MLP neurons of a small language model. Each row is named by its layer, matrix (up: input weights) and neuron, and shows model dimensions 144-207. Each number is 200 + 30 x the weight over its row's rms, rounded and kept within 0 to 999.
After each neuron's rows, "fires in" lists the words (lower case) most often at its 100 highest values on Wikipedia text that the model never trained on. A number after a token or word is its count.

L2.up1011,195,199,199,183,177,210,221,230,180,178,226,190,192,264,246,203,145,249,207,189,208,219,204,209,186,167,201,177,225,163,200,233,187,173,201,190,194,215,188,231,202,165,224,228,212,201,206,244,202,199,167,192,198,259,174,169,218,190,241,160,215,184,183,222
fires in: "black" 21, "african" 13, "arab" 6, "mexican" 5, "fender" 5, "catholic" 4

L6.up944,156,219,156,215,172,238,225,199,238,203,238,202,223,203,202,273,140,141,182,185,212,174,176,238,281,200,177,178,258,241,132,212,175,122,197,195,173,160,185,221,246,189,214,209,162,202,223,219,213,169,192,152,247,194,177,219,175,189,221,241,171,156,200,159
fires in: "was" 28, "were" 12, "being" 8, "track" 6, "been" 5

L3.up1228,177,193,224,190,202,233,235,254,175,226,262,233,182,226,225,194,173,205,185,199,217,241,195,197,209,181,215,184,173,211,207,238,196,213,213,262,178,208,203,185,219,235,238,128,196,202,196,195,190,206,208,233,197,193,228,185,173,255,230,209,162,177,198,223
fires in: "mother" 13, "daughter" 10, "wife" 8, "father" 8, "brother" 7, "uncle" 7

L2.up133,157,208,144,205,213,214,178,199,201,192,224,232,223,222,212,194,238,256,236,177,137,202,222,221,228,213,202,198,197,225,174,143,237,201,133,234,200,151,195,225,218,199,212,169,166,166,196,184,264,189,174,179,215,208,182,228,199,220,196,190,229,176,153,227
fires in: "manager" 16, "coach" 15, "head" 6, "chairman" 5, "editor" 5, "president" 5

L2.up397,225,183,230,116,232,212,168,179,225,220,193,215,171,237,210,254,201,192,226,195,104,228,184,212,211,210,135,203,193,174,214,205,209,166,189,164,193,217,224,211,162,227,269,145,169,169,209,249,124,156,217,209,195,247,221,166,170,233,177,191,209,219,206,237
fires in: "i" 18, "she" 12, "art" 10, "design" 6, "boys" 5, "ray" 5

L3.up356,198,238,172,200,150,202,196,188,221,258,169,145,215,193,222,137,181,224,168,165,205,256,155,186,216,185,174,142,215,161,198,210,204,146,148,240,189,220,217,198,251,182,247,124,163,181,213,183,248,177,265,217,160,197,167,202,169,165,204,225,204,204,216,259
fires in: "it" 27, "came" 9, "went" 7, "was" 7, "come" 5, "play" 4

L2.up1176,197,220,187,222,170,160,235,184,216,147,233,131,191,167,176,197,182,135,225,239,213,204,204,225,214,212,239,204,214,203,181,252,209,164,173,184,182,153,232,175,227,185,251,175,172,167,271,206,149,198,209,199,181,230,202,250,186,153,176,195,258,212,208,162
fires in: "research" 19, "studies" 10, "scientific" 8, "study" 6, "reviews" 5, "88" 4

L2.up213,172,239,187,159,153,193,226,141,150,172,235,137,223,145,244,206,222,181,180,223,177,182,202,232,186,177,220,224,115,193,203,226,178,201,229,184,228,184,174,146,249,243,203,216,179,191,266,229,185,185,212,191,175,152,148,228,181,181,232,258,189,284,270,232
fires in: "date" 12, "august" 12, "history" 11, "range" 6, "census" 6, "awards" 4

L6.up929,248,261,201,169,212,160,210,215,226,235,242,212,174,243,239,173,211,177,243,173,172,255,170,199,230,185,214,251,157,176,202,227,199,214,198,210,201,178,208,212,206,210,209,157,218,161,190,133,220,207,246,216,167,220,183,196,197,182,205,180,182,202,221,182
fires in: "by" 45, "to" 14, "at" 11, "when" 4

L2.up415,213,187,171,226,177,267,171,194,196,257,200,219,223,267,236,214,195,205,244,196,266,158,177,227,247,178,194,170,239,198,218,173,203,192,169,203,204,172,201,188,258,231,217,131,162,148,184,260,218,228,140,206,210,197,170,211,197,187,222,155,212,156,154,256
fires in: "has" 31, "with" 7, "include" 5, "features" 4, "were" 4, "12" 4

L3.up234,158,194,264,226,149,185,199,256,200,185,257,206,220,220,175,224,197,165,205,213,184,222,194,196,208,156,210,174,156,170,219,245,208,186,241,145,183,151,210,249,270,209,206,203,166,195,233,195,242,146,235,247,199,178,223,247,188,186,229,199,192,175,219,222
fires in: "of" 33, "as" 15, "for" 10, "then" 7, "launched" 4

L2.up857,159,198,224,156,200,196,251,189,245,201,206,235,195,148,189,231,177,250,196,174,230,177,228,197,200,166,195,226,257,170,168,199,190,145,163,221,194,190,197,225,180,267,213,176,211,208,185,201,188,206,139,215,214,185,193,231,201,180,233,189,178,177,233,211
fires in: "the" 66, "were" 5, "statistical" 4

L2.up422,235,228,241,189,197,208,222,186,145,175,209,154,216,288,223,229,201,181,179,148,158,171,148,153,226,208,190,198,171,233,183,213,180,191,179,191,164,180,170,237,172,194,199,146,232,199,239,210,191,147,240,202,155,191,172,168,216,218,185,195,213,213,167,175
fires in: "mf" 21, "drag" 13, "w" 11, "l" 9, "fw" 8, "df" 8

L2.up1152,189,191,202,178,246,220,191,222,199,177,168,218,239,159,176,176,239,182,252,171,222,239,201,240,201,201,252,272,122,143,232,239,237,224,197,201,199,178,176,151,254,266,205,175,236,154,211,182,179,177,208,191,173,138,214,257,236,228,193,157,185,165,152,195
fires in: "actor" 15, "role" 13, "actress" 11, "producer" 6, "player" 5, "model" 5

L2.up1357,202,202,225,209,203,162,190,214,249,155,223,193,222,119,166,207,140,174,175,228,192,240,218,198,212,185,113,165,145,153,202,184,168,199,227,224,192,187,202,196,193,180,235,232,253,226,299,214,204,183,235,197,212,229,237,191,199,222,250,233,196,205,181,175
fires in: "died" 24, "launched" 6, "magazines" 6, "total" 6, "buried" 5, "anti" 5

L3.up387,190,256,207,153,196,191,160,240,235,143,206,192,142,203,250,197,267,228,185,191,174,204,181,148,196,188,219,242,222,218,177,217,209,205,211,145,200,212,184,232,155,128,216,224,206,167,210,241,198,220,295,173,276,206,184,250,220,234,190,185,230,215,169,234
fires in: "at" 19, "took" 14, "beginning" 8, "during" 7, "take" 4, "following" 4

L6.up924,154,246,202,211,250,232,197,190,165,228,255,186,206,167,145,267,173,165,230,153,186,136,211,181,219,181,181,223,201,254,211,227,211,207,175,159,200,172,204,226,230,132,180,237,187,152,232,252,222,189,192,190,226,189,216,253,206,193,201,198,245,173,218,221
fires in: "was" 28, "early" 6, "were" 6, "popular" 5, "known" 4, "gained" 4

L2.up915,171,229,216,183,215,242,182,196,169,218,211,192,237,216,214,253,152,175,207,197,203,152,179,255,235,200,198,177,222,224,236,236,235,176,240,176,213,193,175,200,182,131,188,193,182,213,239,223,167,190,174,244,278,189,171,224,239,182,222,144,152,209,236,215
fires in: "with" 82

L2.up916,184,203,177,144,141,179,184,233,209,242,139,229,195,211,190,198,192,181,191,180,168,248,201,221,243,228,174,224,237,234,189,210,201,177,253,188,183,161,196,223,231,222,220,122,200,192,203,227,212,253,269,229,186,269,162,165,197,215,207,202,208,219,234,272
fires in: "made" 20, "single" 17, "film" 11, "he" 6